python train.py --n_kv_head=3 --norm_place="pre" --positions="rope" --lr_mult_down=3.0 --beta1=0.95 --lr_head=0.0108 --warmup_steps=200 --schedule="wsd" --decay_fraction=1.0 --decay_shape="sqrt" --steps=14373
MLP neurons of a small language model. Each row is named by its layer, matrix (down: output weights) and neuron, and shows model dimensions 64-191. Each number is 128 + 24 x the weight over its row's rms, rounded and kept within 0 to 255. Numbers have three digits each. A neuron's up and down rows have the sign that makes its largest values positive.
After each neuron's rows, "fires before" lists the tokens most often just after its 100 highest values on Wikipedia text that the model never trained on.

L5.down32:133095119128094122108116127147107139151137132157073123156167156118137106128134087106102123113074099103128120117111155108126136101106082157154166134087102099108094135137167149121145089128120149150021142129149090125146150122095130151092158083112109144084127148115085146137149090132102124132104145150144112139090100122170146106106178110169104145150129175144116132139111151106116117160089
fires before: "\n", " ", " ISBN", "N"

L9.down686:142135142157123106113137141130122124130130128126116113122154136123120141144095122150128138148140120119127111124150119101142127137118142166121129131130131142148119126142111122133130118126133148130255122115135129125108134125124150158165131125131129141145121114130141099119129153112119133144152108121128117159130134127136130134123128113142124117125138112123124094136121145135145154111146
fires before: "\n"

L5.down783:120110094106109126151153131120155124134119127160130128143143117144117141107111124129127140186155134119153124141168143096178135117141125140097187130090125133144121121179124127122107177094111176154129104138121123144167126124131096106100115102144168152109120137160155130056100103096178154079130122152126140130122123136105127128100083158120113132113102141137120123155111149146142098115125
fires before: " ", " Candidate", ")", "3", "he", "\n"

L5.down36:149130145153092106127141140133083113117121112132131123115184076154121143119135124190171109115100140102092143145153148142121136121128134109097141099152163094119142135123099104167145112111140150180072142120141139139113185178080117117129108132108133142141089154078168138117129062120153142138125168139115107147153173144110132144103122119133098161093134138155129109088138087097105114128091
fires before: " ", "%", " |", " +"

L5.down636:122150141104100119123135112146165111130104156100115138116115102127141142136082186114120120168142102169119117107128143141138087084131149177139125154121106162113098155183101122110118137096183143119031141087135105120103119191132128161116124120137136122113117128132156150101126136135161123145149144123171119171115134138151089090141103122129161151128104126112145123150165167131153119141096
fires before: "0", "9", "1", "2", "8"

L5.down145:103122165129097084134143101116109146126125173123078110111137167148134141154122107126116116158106138078145118120128162097134157114133144120141101133124116168155124100107150105158120111115145122122112076196103077161117163138116141157112169156121142153149177152096155133139125104120150082079121077128128109169090153122133136132101147121139152094136127109147129179163110142136135082096108
fires before: "0", "2", "1", "5", "9", "3"

L7.down1054:145177064120125118158147139134113078150138159162140128137124144173120107171171150073125136133135151126095079150156088121134135138164126121079091140155096136180084149098097139116093130143108108145099121140122098134166149131143120109137108162137129134165118135115138124101153121101126153153141113095145130156102131115135124075136146118110148156169178114106074169116115107100126152102136
fires before: " |", " ", ")"

L5.down653:142135148186155128100120119178138102097151121130139124145136096105115102139125118113166075144156117101131115091129125139145161073164158132107110131131133164140138082128111135134172117153110116138153105126107154171197150145122122122125130136096151133139102117158130121133126132090152141124071144154179124131158117175156156116142192100114135117143145118094145101122118118108115141148162
fires before: " ", "1", "il", "2", "0", "aba"

L5.down696:160116130128155086175166124147152100118118142138104113141111126124152138150116169161149097179108138174115132116146175147190128120103143135138139073148180131137106085153113126128156102143147136108055119146148152128125104142102117089093136139139137155132166114129099122160145076158086109099093141118130107128096095117177121116144160121152133132127107148141095127159108158145099141167115
fires before: "\n", " ", " January"

L9.down277:140102110101126137117112124135118148145154146141134131122155116185105139097111126166123114134141120107136170150172067185145107173105129116103092138174126153132133146111141102099120160082141100095096110106143139114172117119143110105132149171134110092129106142103129104119111149115116115121140134099139194153128105110141113101135140148073107115133127144136142121104138128120105116132161
fires before: ".", " |", ";"

L7.down1130:166105112138107130109105127120162179147105129137105115118098152103122142165124121117131082153110107107138074181137140109116110132162150163130075143102133118133130142138139109088118143125115154130074134153158124097170195153149137124113087153097148084124113107162129121139089117145128119191133098134111147139128138161144128118167100098138149161109091092137139136177141123137123131128145
fires before: " of", ".", ",", " in", "==", " and"

L6.down187:078138104115074161135143183124143090125118144126131149097170153164107145102160157076131119166121176164128107115154151145133115121117130124161138147136159125118154133140153174112130164142118158112004108105103145170130137139114138104102114102126159112096122136099112134128122106118133140107087139149133141130115134138146124118131136149099167159144135084127104113144139124122112122149106
fires before: "\n"

L7.down66:125113162149122131107143142154149143108118162123141096091143171126117093158149129111127110096108102101106130140154175141101125088142096085138157144126119116129119131128143121142118086115164119124039129133120150163132109138103150066110133128152112147147097144082096111141106117118140112132145100143100062077138154156108180115145130160107139084138134129120086118086148115136076085147101
fires before: "\n", " ", " New", " +"

L5.down210:137137129148127172144160149100133121138103175124144074152119161097122155122139117160105166133116144110125139125145113119122151126105119126113123114201087128143110123137114159107135133165125154150102095097118140121122120098108082121125085115089153122126057162127085143118082133108123126128152109128083124136092143129120094126127167087163118141145135174178141141088123152139098152147131
fires before: " |", " (", " is", " =", " and", "\n"

L9.down121:128171122143155134128135151144104132139163095141133101121122148128144120180139108135150131115106100125134159140130122085119138147137097110151134143117149126151123122092104145142111107162143128111134158099121101123114165157138085134134117130112065162091152167114122108129156156112114121132147148147099095101076140094141185155119129120121124127113106154080116095086148092159115123166091
fires before: "–", "6", "8", "4", "7", "3"

L6.down411:125120128146151104173150137103109132076138136133095118121124139124140133072115112118145142147135162125115120076125133142106158115133149159115139124133077155126143178142093161113134084116147076120073136102111078120106154148123109146148123141122140115146112140156144087109100133107108132139078134114108155134123153107095118169116129126132108105126166134159144118122158092111168103100132
fires before: "\n"

L6.down202:114102157127124102152113152130124117108123142145128128114133140110083132119094127119124109160078170135163168166106133156146139099160141120100138109175140132145130128146144138121125117065096154096152126140098126143131107113127109118183120115125109118139142124112157175103099084116097131147126105130099157169146138124108128141103160138160129147128087137113110131176138137135110120161107
fires before: "\n"

L5.down422:109112151166099145138125136103163123137138140121126088112143152125128130113091140128145115131139117112094102150133122136142166117111143085105125156119112166112126146148175154171154150131129160152098092121138099134126152154145133136103130097109166125114121092124160093160127127123123130145130105133137120170114133172130135116128170128134164090124150109108111078097120098126094141143127
fires before: " ", "born", " Apps", " |"

L6.down518:147137139150118098131135120137104108076086169120116130128083122092137186133164130147109081123123115124161120104132157123129165125171080098146100126082126117115105153139137102146168141102098157112103158108126118143146120106106149108182100141143091139140162090142115118141135148161129116121084124185108140104061131154119149147107110163131120169117146074142121098078149116180068095118160
fires before: " |", " ", "0", ",", "1"

L5.down861:093125154145086128110135124114119126133151122139082087136038155136116130149163128113135128125149113149160128107122122126168096069109076117132112102114167136090127152067167105102121077164184111141076111119144137131175164107098132127109155179112138086098136080151113145134151158139089150136134124161128149142162131089088155147118137135095108144099113100116113138090133142109104139187118
fires before: " ", " Candidate", "\n", " Swing"

L5.down252:142094146175140166152124118138063110128148140084121126133102110170104106064107138111146136163124115151120119105135118175103156119146128172093127082179140098159120175141135133068083114149136123131077120104117078102102133098146092135121154108149160145108123096106107153155093147152108133158145093131144139134147142106130104105129140136084105102128114183108087135109112129117130157138140
fires before: "1", "2", "3", " |", "4", "8"

L4.down298:136139093160172111123125141112112127122123119152116133126161155146153142105165126156114118130103116140144138144106130115141161145131077118118183093139127150127082151167158121124144133126116141135150117172110128133111178095132124126147165125115120124133167148144105090115104145131129126110095165120154122138143111153152151119176123100141159168111158114108150130119134123125113084137117
fires before: " ", "1", "3", " the", " Democratic", "0"

L7.down671:097102156113094128147130146116146131135151161093102134151135096080133127142133105184115119149149093154113170121089117132099063119141120118147107125102076116163111146123102157145127121140110119114073093152132113138104152121091138140129104102150168104124151089148086131114123111113099124117130139120101158068135145151105107127138114087148131116122172102118093089118149102184106130094118
fires before: " |", ")", ",", ";", " (", "."

L7.down208:142112110104111114131147100127147128148098144118058150167105124144102145136126126143110149107099153125162112150173142158172157144139148117178123166090134129106158103148142112114114122150149127141143133149159174161098166145123141133150118131104157113100153185115116133146146117152151131104185154121181116128164107151136100100085112128167084104106128129127123172118125125137149159116146
fires before: "-", "|", " ", " •"

L4.down185:121131087148106100144161129161149105193136133191065119141155133180162139154104124170139110139117121124081097125178148139118131117109155122129152138087169095082115121140125095128102114137124162105089167183161117151101166119114124139191096106107094125103119082140111150111150121162133090154085120109135076145144138117123164092136107122153078141151113095108108136108084073104143121116112
fires before: " ", "\n"

L5.down23:138136098112106136129115127130080154122169091145123127171131122113107115110134117155166157114139146137166139137151112135141175126091132107117137132112138152114122147155172166109112127107137138100019124152097081126106112106127148158114099131151135111110131130117106182134098128160123139047148110170143110102152093126142093094127127130122163124111106140145169137123134115115123117132154
fires before: "\n", " "

L5.down158:098147155125155110130090109161109107098071154133097134121090160090147098166137141116127143091127065127179126117144143172124105125115137093130097117113132114081073133114119138113157117170122113133058120128138129137114171148113108147147135127145138171103114107152105136147094128090073117147152129098116143107120115141137096135139081125102117092117113135124071192160098132114156172122156
fires before: " ", "\n", "k"

L4.down1135:122130168141112133140104076130151151179143196152080125115154107153127121155125118118111103147148113154176103151135120125085151127110088141111119104098126063102107113081135112138153145141107145165144112123099115145158156168100116126124094117172114143142100139125104155131127146111150094109101134154140094112139138091148140100109110148129138112143153095104132103081167130150115138142106
fires before: " |", ";", "2", " (", ":", "\n"

L5.down1055:135123134146142099152128112121122140120126088149128088147150106174144098130178121140115113129141165130102097118106128108151133117132148112133099152110138123128123122136151127103163116155110130131016156112123116161147140115098100134122136133144142153149102138121149134142137115123119134121125156122152097085103110106108169135157137160155128109157183146164152197151152139140123111100175
fires before: "\n"

L7.down18:135115128069172140115110134127139143122139121098188111137169126146149098118130134139194117120146122149125099135177132165158164109114110084102122134128129169133119182119122181126187106145094101137119116110121121113128169115133125140150140086123152117166126133107146134133093150137097082119148155146078144150128155123137160136114155143148172138166168066154156161085137092169112120130108
fires before: " ", ",", " on"

L5.down994:165117145147125160108156163114143123187129160143089101116133154172128153174189177148143162137135116144122138123159138157141113098102110119171091128090151086120152104140147135135149132134160150130135140116151141160164148092128107136123119136157112098118130134138153174162117132156127113113121107112149125121108125081158123118163158138128139126142120116162139153114112103125125155150128
fires before: "\n", " ", ":"

L5.down445:117146133138113161194169111122131116120096122142187163147125129131081125106112127153114117144122084151149134151146148134144182081117143088149164121177168094126124144138140132134108170123122088134118106109138184110135102140149109124148128102146133115127136154117098105064136146103151181128100127123148142150084132127114122128119114138133144139107171087162120147134099143145094126118132
fires before: " ", " (", ")", "\n"

L9.down758:148121108127131163101084140142150115165144180131118109110126120135141117132174099140124099149123101092096119135154176098103166164111110123124147133117111175083174130089101079109105113098094099109120140120141084178122139152131097127081111075139136098133174142138143102135173151124075125132139152101081109107125109136125122118157089172145139123136162115115165117157112137139178098136138
fires before: "s"

L6.down749:136157125168191116103131136151101133135134140165122126129117146149132122143151128153132152151118122153124114101129127099108131106117121118108101132131100131097125104139125137145113114145117133119000098147140123119104122110141125112162135145140133153131110120140119156123151143128134103168115120148146100135087124126125095083089116122154150112154089125150114141168162182107124113142147
fires before: "\n"

L7.down1142:087090124115124152119142152135082126120132159102128145162114096193129100151141173103111131104107102060141119161130143123091133110154170165179120174153107139162123115137139099152169101137101129100059113126131113130124130165107103126108176142162143108128133134148119123133130140129094124082094179142121146147148098148159123121177150163165113090134118107142117151126128122156093129161123
fires before: "0", "2", "1"

L5.down429:146138120161108108117098165096114138155150137126099169121132162134106145160114174144090118158094114150144107090176143128143120134100084108118127099150161121140156113132128131158148131144101104169031108144160151148072083136080106114114160139123136112138088131103101160151132121168106157085140136129149097130110092191130147128125169094148150112126129117188122125148125152135107140139133
fires before: "\n", " "

L4.down239:158139129132078144132110083159126165075087108157110130160146153120158105098172123094112173116111145139142132157189164117141134102139132139159143059105148132116107108129093147140112146090112126128022112129110135121097121163105131079110129114130098121107139159112149144133110161162134107103122114176162116154123115105101148101118122133151138110130123125132141147150129113114140155124120
fires before: "-", "\n", "•", "2", "\""

L9.down342:144129096139177150141195109125129132101117122137094130148126122146096160109131121112115134116133118145164163100126127136140152112135126148153138156146145120126137143132111079115125102074141099124000113093114140186128127120152159134090147108151128143122150134161140142134142142129122096120159145164141113143110139166111138131136128151154098132117139130089090112096143138122151106145130
fires before: " ", " G", " R", " the", "\n"

L9.down970:137134151124171105108094147169105144128110166181139178103124141127118137103090102072109123201128120069120121140134123108145138141128134139167126093141124134124129124130117140159090107132128121113179103178106153142102100125158111158124105143111164119101171124111130136099148174158117105114130120115125128147150112170105102122115134162148189152154111110130130073136114117118157173140115
fires before: "s", " of", " to", " with", ".", "ly"

L7.down105:128110166102129161136069144164126078160119161154112134093114175123136124143099148141136126164149143131161111125110092126110141115138116141139124117123116165131139131112147119106126079146104112101134129132136108130107105158158164087091145123109133105191116134133129127190113189113134101156116110133106142128079121111123147162154066127185138100132132124113133126126123128087175137137108
fires before: "s"

L6.down597:128109095102127108132161144145140097130072157109134086123118128136129122115094154109149112136122112154130103165137148168108108155115147160139130144132134140145138137127185142147142141144147120155065130152137088113130138120107104107146122139147162105104106136098137145112143096130135113079091117122121097142159135126120077133158143092119103148161134132144175106137159143132133101105106
fires before: "\n"

L9.down897:134088151124143124150153143176137176141158130152124093108045100155117102106140088095114140153133129099172111193128123137130096160143143121135145134154094078095093160110136122091109161125159090132165129127104082138120120122134123156105155158149161098111123095104154142124099110124098147144137132099137133094142152127133145102191120095128152093088138154080137113093064160119123124188096
fires before: "|", "|---|---|", "|---|---|---|", "4", " %", "3"

L4.down24:182109194107070120176151126142158147089132138120147127121130131140140128083123149125136157152107118109145141126119162175145139138159176126141160138125115184172106137117099129144131124133194137139128115137162111144137149170144119115111141153095136139132127128142172116162109117169152127134148116140132126142134187128152119145099139110145112174142115120128091086159131134084142094127101
fires before: "1", "0", "2", "4", "3", "6"

L9.down769:142122141080123176142117131157132156102138110122112139129150131119147103144135139154157131154091115181137156131128144117125122141140122120126169141119153147112164085124107135151147153086138116105095137159139125123128124180117143097128098140110113101111099099110124162139137173162120093149121124138145133135117082123070181132149103119080125167117081152149126110087148155105122171112130
fires before: "3", "2", "4", "5", "6", "8"

L7.down1143:136091093133116168146123128147175144103129136116105123099122119180135100110114133109114124128121110157106130134110155136113120110117127178137135175147101115134153122139142192152107127143096166143084161144119086150129143113114136146160137150152135139141084112081118178146136155134066124132084120185144162126136112153122138093148156120156145133136118107143155107125131134139116115145133
fires before: " ", " (", "0"

L5.down42:158142157145143101127134156102149124145156117105096136141113142130098137104106116141132119122158100078141142111161112143104115135133115129149158112164116148143125118139101147144151119140095083126147091143090109112190099119135137128104141099162149141134146208115090143077133084126149130075115104158116122131127168116159153123068138093140115111151126149115127132098148086122134155145153
fires before: " |", ";", "+", "0", "1"

L5.down37:116144145125158131134128127152129103113143110108109088141104114180128121109085144144093133141113116117097124146155139101110122098123123130124099090105085087091129118151146126116143136127117156127083131171108112174124111125097111109097082137127183105118130109115137142125151153161117143155159148095120100142092147135103150088113170108154086091184094173120133146117186131110105134105142
fires before: "\n"

L9.down989:134145154134169124119129089085128147100126170129137111158078126164148108138131078117156144151122119135116119142127129115117130119124146104144176153127108090117146156147119113117149122146121157107149097169136112100112154138090147144184148129120154114104117152098113141075122139115104099127162169153125137161075109136147110098083139139165180110146125116119133132106144153138134153099149
fires before: " in", " as", " at", " for", " on", ","

L9.down741:163130109135152120152160135151136090181147122102135110127178129124141085131119144118123122137128106142168105130102085108123112134132134144119129122122126167150115075124139129114123140125127153110046116138146177117141160123094147103154126113148083159111135107139132139161124150145117121135144094122118151108114130152142143135158123104108105134103134134120117126132144112119122130102104
fires before: "1", "2", "3", "7", "5"

L9.down287:129114163167169076162133120099094139148148132170091128117149129139131109107118115158109084113134112159165124080112140141121130130139086122134160159125127108094121146120115134122137103145117147109088112118080125108112152093117152128103124102141134169176105137073126085103146107128127100106137133134128129135090168137149141110136112155153125133150176149128125130178115135079094156116104
fires before: " |", "\n", ":", ")", "("

L9.down49:145084138096150127175121146151113158075130131088151143164146077103116093134112140119114122119147120156114098116128132181170134111137150132117110122137123099161097136160129105138138111121148159138113104120089103128105146141128155146134113124159153089112150082137102152099079106112153150146119134146127113134090093127111080061142107129140122164161147095097081116138126136117120117117112
fires before: ",", ".", " of", " and", " in"

L9.down475:132171113153152113166119103131163150145117094156120090169153154136110159160154096113122103157157123134156133140113122163121113135180141102112112128161146177104133139152127137103158184121076141140101153112099078131126143099098125164147147141143120106163147142168114104147194141095154111112162155101098152131140123145129095114126097166121129162109115112156111151111152143116145085097136
fires before: "2", "1", " |", "3", "ol", "5"

L7.down933:138135103142115105178108139105123141118108141124085090136128129151105142126109152152116141109115102156145143122078105177116115169103154145160115147173115117128107135126128163116124152091134130178090145111111096125074115136143107118102104137139128126112113096141052109099144152119133084136107117111115095117103107114103128086107118142107120089140181141118104127127135123110109107118103
fires before: " of", ",", ".", " and", " in"

L4.down676:116127129157147150151163126183139145144141153112115121095147138140134165119101130130093091118106138139141128143116147088108132104065087164113146125093110140131116117101096116116143126106126125114132113126139084119097150110118125150143093145139125069119117166130121121120136105126150117136106080170137127130123149132152109144121113144145174141123137110114121105162141133129111101140116
fires before: " (", ")", ":", "^{", "\n"

L9.down264:088119114157116105133103178188116147118139114160114122171114169115109114136099111155168107119137133103124140106150131116104105141131125159154092100109099064133087114102140160101132129121176127130166152125148087152140144120170132146133157135115059154129153136103134123131128147151123153099162125149118131145138157107135121165147116174142133117147096077127127136110147133117111098119104
fires before: "5", "6", "4", "9", "0"

L4.down234:149070131198161136135170113146118107100096123081100138160138136123106125138162106100102178139150127102147131122157094170102131147126138113122086109099152132098182113104159164116125109117168122159056083110105107150133157131169119139160102117121119125115113130149108135148119101142155133143133125089125158093101150101146105106109160159101130116119153143148112163107139113136135124134111
fires before: " "

L9.down494:147143149132095123098121152108165160141109114169138164110171098171109124143130092154115155071101112126110151096121105116133143160102106129140140173139126088128134187096099120057119138155099109091091123121114117158134112084124100153136177131139111123113193121127109135138170133112120111108118113108159138087100096171123166130155143116143124123166165118163147118177127120141073180143110
fires before: ".", "4", "0", "5", "1", "2"

L7.down1014:108130108114147107104112142080119125141122082164126123130137133105142149091161090112162107144163102130139134146127157129143124171163151128110129133121114142126102115145123104127117098148083139122081117140091086188151128175141162180078118155132170185105103129126100100134114126131090144120104167121123114150138142144097135122147127122128127127140148114089130113112096094128143169155114
fires before: "\n", "|", "|---|---|---|---", " "

L7.down384:116138099118127135130142095130125132099111110110130122116114118133098122099137104155127094152106111142157134123071141105159092116111118101154150119133118130119106120131157151134118100122094168132080132140140113117092109088121153133129099139117153114134151104144121176111095204103107108150120156137143140097108130131116143086131136111154126148153075122104112110112102145145123097121141
fires before: ".", ",", " in", " and", "==", " as"

L4.down92:162153129162161119094154118130167116136134116112126086130134158127131153148111177125121124133139149154112128116103170093147142114121103134120092179160116127163085131180112121117129112116149148162069126142108125139116128154161155128154122137139138156130133144147104118144140106126134121114160172112154156134124130129106154166130131115106117158113163105127141119120087157122145153088133
fires before: " |", "1", "9", "4", "0"

L7.down3:112124084105152141133171150163110106144101170117144105144125177133114130091089122101166128161115098098110121162115131133144134137152149149150110119182111126095158093132093105123110118094167141145178100109137105084109135106128120132112111168107113113124139136144176089134130128092106127128089126117119135088156118115137107135098115138131092107117100170127097116149116147140150141139134
fires before: ",", ".", "\n", " and", ":", " |"

L4.down79:114093106135164095152116127089093141152135110100133131110090137135097130109163107146148142165130130092119122073086118113136082140155135112106058130111130102165094156125126147151117111132106131120005118110098120107146141113106085144155134137152111146113121102103156122106106114140159095146168125132110098131160120099140142130153152148093078139143172110160090107111152114141081154148091
fires before: " ", "\n", " January"

L9.down269:144139117139140107132155139156148144162134154137127116132127096099106107126127094105148112128125132112138115112098128131140159113140107101108109129171108161144133155092134125100159121141106139103139120152156149169143128108124113128155131114150104109088129099116183181113091145125162162141117126140135119121107143167116121077157103126121081145167116120115110156151120127175099144134096
fires before: "0", "1"

L7.down892:130122095166112105125141120113091135113108126109126119155068123146085104117101167081074146123115099129092128133152111076121157096148127131122136098135163124114103119122145150116112145085175114108127161152117127138158133131163099159121145141134116124113132126125083132133152167150117089124115154133091167132118149099086118133152121110144167148113113163084123138143084128184087120138149
fires before: "s", "ve", "\n", "t", " "

L6.down101:189155143147169149154146129160093153117140142120081096151092163136168140154172149149108156061145135123134119174133155136172120123151102181133145127108158081109124121142110107125114120116123134129155120144128141131150151089121094164203049100086100118124112131103128177097149094132096133118111105091072101174104094124119145128116147138109121105116123086133138111151159136102096110157092
fires before: " ", "0", " (", "\n"

L9.down350:113129130144119113116104136138095096116162139111091153151155110123151073157144141109094175106099129107126168129134117081162146107148158140129111115135110110136167127136155126085097135116162085135046108112112118125152137171164118119139110152066147134136033079126115158160114107192152128158104096121131132129149147166141160116147164135159159139145140105164129112115102105165132098129136
fires before: " ", " the", "."

L6.down733:129154148073140149106127115123129142126110133116127120102105080117120095147114111145138056117134088129112108133089148132149147101161119117135135110075140119115130139124085139123150168148155194113101125109120115174147132122142120124111123140142085146145115115158159140143100149128118146165128119171148135119094145108110140110119162164148121082133066111098111105144158135145158129126101
fires before: "\n"

L5.down732:142112122122130104159126137145139109131119139154104118112120138128168151109089137130114122157105145163095124164135140127143120133160143090154120096086136140133108154126130137150144113117141141141078111128161101121132139152091116159106099124134130134152118150139149120123112105127135109111103171144124135145128149113098131133127103123106125130165139135128115123127149112130130126095136
fires before: " the", "\n", " "

L6.down628:103109108164131084128103114137111159132106098126134085117149122136122138137129147103131119161134147139137140155141158157156136144106131130120149135175111101151107098151153127097165114115158104130000114108126098108146100142104141104101168109136129127142135148095091141131139095161170138130127134157131137114124166121181092128165079128126123130133147133150105152125122085129158120131148
fires before: "\n"

L6.down544:130112172162136101137161098127159091141132163127133137145121112109132118108133124151132132149108113143150127148144135111134127121145131122149094161132141170095136075083125139163116108097110150149183108128163141123134109109144081145150138142110119135113120121104139157156125105140130100143151118112089195112143098104104151116129082116108150135114085167100124088117137095162155132124118
fires before: "\n"

L4.down572:184095148152129126127126133120109116096105140144142118075123143107101147154121154109100146139115151170119108139117130166114108131115145108122115132127173128137119109139132118102124133142151059098094103103127115113153113123132123137155092139132145118160103124141150128118157116135121051096080122164097137124103171157139092133101159106101167117150146100173166166097144074154119117096120
fires before: " |", ",", "9"

L9.down348:123154162117086170132149152126126100073146134159113115176135134115140136122141170124154109164085176150150149114151161138129097140109101118150131135139171121127143153114119142098118115124117140150130125129172126104090118156143153145138107138137150132131153090097097157097101103132155125161185132130131130104130165157078152151151076149130133106136080118173103151103146119083108124153146
fires before: "6", "5", "7", "9", "4"

L5.down699:133146099164106076133120120164131147109093140115127129144151110089126102102138119160123128144118117111100133179136127149144166164174130136136096116095117084104115126103107086113119168160133105070090119104109104141156131122141148161152123110195140098145126197128155109086098121142120130064130072161141121110142108155159128132119135129147131125109129127162118137155161086133137128135128
fires before: "\n", ")", "-"

L9.down840:132127174071121188159104092139138098127124138127069080147159140159143152120166124138122139099083122115087114117107157105116108174148103118127143107116130107099110155081118126073091116131094134115199130104116147184120142118147084119132108130106107130126159137166085122108128166143133128086149123146125133158117168121126137087147108112118150107120128120101151090163138151102087162086121
fires before: " |", "\n"

L7.down994:174171143146124144157096130152105142100138140171083138155095158155157130107139133145114182095122123117099107133189160152135111096146111148119140151152119134120091140102089105136126085125088120180053138102094109093161171121141141175109142120119152096104143116135117168118122065105108153159131127174132112131154127133105130147124154145123075128151124100109116125175086130210087165109115
fires before: "\n", "/", " mi", " |", ")", " "

L9.down948:115174152123142155134120150142126115140147125104133146080142104124099142149146159126158120122116119151104086111133116156098101125138119119154150134092134115102145136125102124123169086160144120129139138165143109125166079121111137145164123151107129171152118158136126118117130133145110123100108171144119169115118139119141143146090131106116140111135115147132153095122126114093113191157149
fires before: ":", "0", "–", " |", "″", "°"

L6.down466:156150127135147141150110134160165140125106100128164114134143139128107158094160112139102106160127127099146060165139162118084078074107135116159104127135157149109119160141121162124082113163125130151073117150116112075113138128137128133092161134129125101135106135141160123109096146111100144154156139127086126115111118122136097123134115096116146140138129128159163160122177130152103132128095
fires before: " of", "==", " ==", ",", ".", " and"

L9.down54:145153128078173146113170134103124125144134169086131158120093137125101119103077132121096117126125162099115143164127134152144154126124124097133115111104138129090135147129115122100194125152126137156065131115137128130139169145157137170120128090129138117157100083105184135116084105106091092164108127151115126131101116127160086108159127096114116146099077112146161145122149148111099131141103
fires before: " ", " in", " the"

L5.down18:095165143157131130139126138127122122153159178166143144126110123134114113085168149131135124143134098103093131153143161133157156094124125094160133090126111138142118136125123087146126096128133160152080146118133138139156142150101140117141154152150143162163080119108136134107133138117101120101131118151103138162140114131134165159139135102146120102113129128146123085124100106135161139101145
fires before: "\n", " "

L9.down579:116136182113100134126101090138139111171107135122082134126128138130126131160129092167172123143091127147109140151097146120139145188110078172141109098140163138122133087116098153115096173104119108106157111135145124114154123106103087099156156133144149174111150136108103122121123153167155136104128120130108086147128105141142162162136131129185120121164119157119115104141141122133141114126148
fires before: "9", "8", "7", "2"